config.toml
n_layer = 13
d_model = 256
n_head = 4
n_kv_head = 4
head_dim = 64
d_mlp = 1024
vocab_size = 3298
activation = "tanh_gelu"
norm = "layernorm"
norm_place = "pre"
norm_eps = 1e-05
positions = "learned"
qk_norm = false
attn_scale = 0.125
bias = "all"
tie_embeddings = true
parallel_block = false
init = "normal"
init_std_qkv = 0.0312
init_std_o = 0.00615
init_std_up = 0.0312
init_std_down = 0.00615
init_mimetic = 0.7
optimizer = "muon_variant"
lr = 0.00685
beta1 = 0.95
weight_decay = 0.0
lr_head = 0.00524
grad_clip = 0.5
warmup_steps = 200
schedule = "wsd"
decay_fraction = 1.0
decay_shape = "linear"
final_lr_fraction = 0.1
batch_tokens = [8192, 16384, 32768, 65536]
seq_len = 256
doc_mask = true
train_tokens = 241000000
steps = 7623
dataset = "wikipedia_en"
MLP neurons of a small language model. Each row is named by its layer, matrix (up: input weights) and neuron, and shows model dimensions 112-239. Each number is 128 + 32 x the weight over its row's rms, rounded and kept within 0 to 255.
After each neuron's rows, "fires on" lists the tokens most often at its 100 highest values on Wikipedia text that the model never trained on; "fires after" lists the tokens most often just before its 100 highest values on Wikipedia text that the model never trained on.

L8.up354 [198 119 186 118  84 150 168 168 132 131 122 148 121 120 179 152 162  97 126 149 189  85 185  81 124  94 145 139  85 153 101 162 160  95 112  91 156 152 146 127 113 164  58 149 167 148 111 108 131 119 117 107 114 127  90  56 175 125 137 171 132 117 103  91 159 141  59 109 143  85  79 125 159 127 115 222 117  83 151 179 155  76 132 137 196 160 144 114 148 125 112 133 161  76 108 117 159 178 158 182 125 130 121 140  91 214 144 126 154  79 132 183 168 112 124  81 188 173 113 106 144  79 116  96 143 156 116  98]
fires on: " War", "93", "90", "amp", "9"
fires after: "1", " World", " D"

L5.up142 [132 121 146 102 126 144  92  96 124  89 122 208 101 131 166  80 154 138 109 149  95 158 182 198 185 148  96 114 127 114 167  99 152 153 107 143  84  99 197 110 108 174 196 147 123 104 133 121 128 129 159  89 127 100 104 101  89 205 103 163  85 109 175 145 177 112  59 151 138 111 169 155  95 108 102 111 102 137 176 116 108  99  97  66 169 163 147 140  75 102 127 151 141 173  96 152  92 126 136 104 138 124 104 177  61  96  91 113 168 106 147 127 119 142 175 181 106 122 127 119 139 131 112 135 139 100 126 163]
fires on: "\n", "ote", "az", "ech", "oice", " number"
fires after: " |", " v", "z", " mag"

L5.up193 [143 155 107  93 139 141 132 148 112 125 154 152 134 118  67 126 143 139 114 151 151 181 101 183 127 157 118 162 132 179  68 141 156 108 111 183 100 145 173 122 189 142 123  97 129 139 128  94 109 129  90 138 125 209 162 120 112 102 113 197  42 134 148 128  97  71 131 106 146 115 111 130  62 190 178  74 178 124 137  55 128 116 130  29 108 101 153 118 121 178 230 136 129 154 107  80  84 150  85  86  55 120 142  84 166 108  88 145 164 124 134 100 146 134  94  61 104 160 127 103  91 140 138 168 161 138  99 136]
fires on: "8", "2", "4", "7", "24", "5"
fires after: " | ", " ", " (", ": "

L5.up231 [171 132 138 144 114 127  27 110 101  68 100 116 139 137 140 136 140 104 142 157 133 139 102 120  90 135  81  78 134  78 151 113  86 114 171 149 129 169 143 175 123 116  84  92  73 118 146 117 131  91 151 140 165 155 126 149 142 167 150 104 124  91 151 143 140 122 165  91 132 135 109 137 124 157  59  67 123 146 146  84  95 105 164 139 141 104 194 102  94 115 142 185 182  59  96 108 100 126 194 171 119  89 103 158  55  96 128 153  80 149 149 153 112 125 119 133  82 181 197 150 124 108 129 148 142 126 173 161]
fires on: "ep", "ip", "ord", "ag", "ish", "ief"
fires after: " St", " st", " p", "St", " b", " par"

L5.up870 [170 144 140 190 107 149 152 192 161 184  95 160 143 139  81 140 160 120  96 124  84 185 167 113 110 145 136 118 147 161 179  99 102 144 145  92  72  58 125 183 157 113 131 163 177 143 118 141  80 112  91 113 100 153 160 132  74  80 144 137 116  77 144 128 166 143 103 139 131 165 128 116  76 113 145 171 160 143 119 165 126  95 194  63 104  94 118 112 112 122 115 130 149  95  88 123 139 140 108 127 127 111 102 144 174 150 115 104  77 142  52 100 165 149  69 115 168 167 144 136 115 147  99 137 124  55 164 118]
fires on: "2", "1", "History", "E", "\n\n"
fires after: "==", " September ", " January ", " December ", " August ", " "

L5.up187 [171 146 106 160  88 132 156 127 176  57 171 131 110 142 125 110 133 178 137 124  91 178 175 152 177 140  82  55  84 122 159  89 124  96 114 107 155 229 153 128 168 128  53 124 131 192  86 105 137  95 162 160 102 119 157 147  95 128  77  78 110 102 138 164 161  98 136 109 198 145 120 130 146 152  98  66 116 143 116  96 125  93  98 108 129  93  86 155  87  72 167 165 194 162 107 130 123 130 158 129  98 122 129 120 148 160 110 113 131  89  91 113 143 158 138 150 158 130 122 119 140 143 149 107 140 143 134 148]
fires on: "ep", "ap", "ond", "ip", "orn"
fires after: " b", " St", " st", "St", " B", "B"

L5.up362 [108 169 125 110 104 166  84 154 104 133 135 126  77  91 126 139 142  91 118 155  71 166 142 131 133 152 142 123 177 176 138 134 149  82 142 160  92 144 161 130 169 127  98 110 145 170 110 138  74 124 136  68  97 212 100 123 132 120 128 157 139 153 111 120 143 170 137 144 224 163  69  97 133 123 194 112 164 146 153  87 143  89 124  93 225 125  99 135  89 131 185 156 164 157  69 141  94 182 102 112  83 129 109 141 131  63 108 102 124 140 113 132 140 119 103  88 142 134 107 129 108 107 149 169 124  93 126  94]
fires on: "0", "1", "21", "2", "enc"
fires after: " | ", " "

L8.up334 [180 158 181  79  89 181 158 136 185 184 134 145 167 131 184 115 137  99  87 139  86 149  44 101 165 102 175 191 112 143 143  78 161 147 142 178 206 168 157 120  90 141  98 150 138 152  51  81 119  42  81 152 190  68  99 116 124 100 110 111 102 149 144 187 150 103 101 158 127 100 148 146 105  81 121 139 107 104 161 164 133 150 145  91 148 129 161  80 111 141 135 164 182 200 113 144 101 110 149  93 158  50 157 106  65 148 105 150  78 139 144 117 158 104 164  74 139 173  63 167  87 132  89 185 157 131 137  95]
fires on: "93", "9", "94", "b", "4", "87"
fires after: "1", " Mc"

L10.up853 [121 122 167 127 156 151 105 185 183 150 148 123 175  92 121 139 167 191  71 103  80 111 113 108 166 181 153 114 174 124 145 109 128  89 154 152 168 162 174 117  87 134 113 156  79 115 157 148 110 137 154 170 135  86 122 142 194 124 120 112 141 128 159 169 112  76 133 105 123 133 165 124 164 123 100 180 117  80 109 132 175 161 140 100 126 168 143 152  82 102 116 113  82 133 111 105  93 128 126 117 139 128 151 151  87 130 160 133  98 129 146 177 157 135  80 139 148 162 145  75 149 120 198 163  86 116 159 173]
fires on: "9", ":", ".", "6", "ant"
fires after: "1", ",", "6", "3", "2"